From a checkpoint of a small transformer trained on Wikipedia.
Size: width 224, MLP 896 tanh GELU, 8.29M parameters.
MLP neurons of a small language model. Each row is named by its layer, matrix (down: output weights) and neuron, and shows model dimensions 0-223. Each number is 128 + 32 x the weight over its row's rms, rounded and kept within 0 to 255. Numbers have three digits each.
After each neuron's rows, "fires before" lists the tokens most often just after its 100 highest values on Wikipedia text that the model never trained on.

L3.down402:134139097128066100024144151119130073168122140136086147119096076170096071171125153133113152123127149100185162135146144143159101098129130162145084128148104135151141110100112159173208153153132153116125026103132135096141103102163173171150081209201161076157125170146138113158137132112162149064182118166115082110133116133111161150087120159176085138113124112136140185106146076101135149146117129155138130050101125110138107134094154145127122119078141174123130121147097131098156117153097146109175135154115169129123099159101151165152143080092062134109102147081133144150108128122106090145089154109158198065104209128072153090138121156171151150177186120124132062121147087119133099082173
fires before: ";", "P", "ak"

L8.down481:077106072142134135066106164093104154157086158115175098126119129166118150138135113173119137056111115130092134157141205150087112153118130135105095139179141107148130160117089070189121082105119133087150093107061204119078098153061087156089157155127137209135160090092102064107175100166114173113094120145164139108076166142118154162134110111163102206095136138109139101155106110126110172097125154164138192133091109172118087125121107149164042137127092147105114128139156062133130153154086119099104091126058129057137183110113210150184146157183104131174108140076151154137166149118164143143082143169088091131131144153163132124163101152125109145162136147151097115138158137149103137129146
fires before: " |", "\n", "0)"

L3.down210:132027110112084134112165098105088158081097134138176137192155119135138133126113118162154161130132165102114144071094146128162061150067120105142137120097151159124128176160108143167174121124131065096087166137095130132151146120115167162085126149160142119127099119127124098134176070078118114187144106171096164124144140128073124088116072161120150088124152154141088136079167144132172121167167143190121141133105136207049119091195147080152099168144149134186167152102110172180141120122119148098147127139173149141121122138158146137172129126072089122113187085142124077081162082126147110083091136168120172156085120101121185117155134110129057070162081159092101134150070152173146109067117
fires before: " |", " (", "\n", "in"

L9.down145:162140117100137138129135102172131113138149160122114083108176157089150096122098165157106119166119132153192151152126174155135135100115130149156176097134119138104134135058163135128146094126094094161130122088144174095134045094104133123209119126069171164110115160112183081103178140120185173094146147140119067153103188199183117108119087162145111105187104147137132058138123116140161163115130131119119129078172056140154148102120085059154175133157107132138185077089168161075109122104126141097118118084111119066149091119082093115106143137083134117116133188186150144147156111131111058146141093093105158074070175125164053099133073132163145101142123155142147122122153117118145183162195
fires before: "\n", " The", " It"

L2.down403:134075037174089097171146119070153153149168129093069095126135123128134120162120114132181146139162121207166164142131096097151140136124116136156069135132120187123158142172024205129146103102075071131132139147146124138163181093116102157138120079179177103105154160139154104128176135122135116106115071149153163109130111142107109170102127149175118142165122107085143135165169154059117107133062123113117157150133161098114123131100129157134175133149074112105094165107134116115076139162178095138100144145142067134145077174073135236140151132078061108128134125115074150120121118127134113107107151085121131089155051106080140085098153120176099107133114139182171154137114107173143159119151
fires before: ".", " of", ",", " and", " to", " were"

L2.down27:137140122156120104159109090132125110064138076116149109141127155162121146114090130084138118115085104176176146095092066100117165109113119144162113054088146159139096093114129162094111141074129142146119134123107174045126172124140114145173110142171142149109177200144113117122173152121166102138121153120116142197099099136069128121063184173154125142031172096149117168123126184155111113129124122151084095208146102078130120114112144088106110141152130138122210135113127093135105080130123142120126128216151171126132120093207108175132127078164171101110093136167134109116117109142160089148071149177113151116124207080141119181091173080090115100126104099163136127208161146124076152134110
fires before: " |", "9", "1", ":", "4", "6"

L8.down195:128126182181135138086105125138184154098167139086139099106145077148200089176133147218068109104101038115164135067108090090181124180150202188125099118104110100135108151176108154166154197099113130128155145112110119115134123099160145117160126163151108158134080118115100140146103102120141088148138157091073119166173153138135123087069132082113116122173093118145110131111173152170218151130185047111124128106112088094171102093156139112087122140103095103111132138111108207083106128148165082113091131117137110072164134143156143106136124140093104168090086163105133185119125137083098108112100065101153152139133153075140200135086129122133119156107113123150193138124102173134128160150136
fires before: ":", "a", "ly", "==", "\n", "T"

L9.down272:176091104131130157077160175169126109180130108127107117099116127146116079178102086103117147122118141168098152209105132097182212113118133086142206121096116156135132130119132134204101076118018087133141091098030187105105179093102166165120111104087107154111155124086080093106104166145153091099094139125172163155107105110097176145183130162076121137162135125181174106163125089131189155084148156145157164122137132110170119112147157194114158143126107092152124130122140156125157110097130152122132104149154144127138086127120111115139084116094143167116162055095111185086182137098141093154085143128142083151109134089130091147119110101065168140125146116108119071090108136166175108137174
fires before: " |", ",", ")", " 18", " &"

L3.down719:106087110108111050132154105113147053131123124127060148166099200091148155134161161202099127093114155072112171094140149169118160173138100148135094126142175104107149161117148116168134081152121077124109117131140242130081074070147106128155094086128173122106109107132137133116160138061165182178128144067162129162119106115149133168146102148147104128122105131131110183143130074095160229148122185119108081088099158106141131127096139077118125084181102157095119146174186181142105165103121077089143107098114089065118107123151130134137124202102149120110150093141179113094136121166158153119103103114127137155086082121142127145147142188142122139149140081135198140161089141168155141118107
fires before: " |", "ore", "ed", " in"

L5.down750:176127178132126102163097133142131170127091106143120171110132112127150125128100115147146130141111141124120149193085176164141150178104115185176093114171102095145150084100144087134078159135064145164116138105142149132101136127084105141134109108114138142089142088102172069164153108116147088147133143123150145157186169160162128157142130119096141065092154129089080140098136117138133172207103179151088127095140132128098072160215139096096185073122186160124122156132075232123114124142117094126155123175104062084118142093077099103134125120138181099098098144113097157182165127030123204098090126097134184081042099108143080117114138161121109104145153144142114132149132085113175143172117
fires before: "\n", "ated", "at", "ation"

L2.down339:122075075115147185085122079083102149153137142120081108151172129133121115162144104158142149122111124125107152192125117168143137143147118130142161149149112132151100134130126095116101140145186119105129101090125205164158182102191129112101096082178085152127183152126123116122136100110127101158140145088184098135093131135105156128121147102124065130102144076194097153071142123122140115115107072139179125152133092126145109112070163080165107065155161089115073119127116123172150145170149168151123080098133079130087095060149117192132088142144098126171150161132214093158177105142165127140068171195126242158064105084072186134096133136128151077135158170131131104164124087090139103125118
fires before: " |", ";", ".3", "6", ".2", ".1"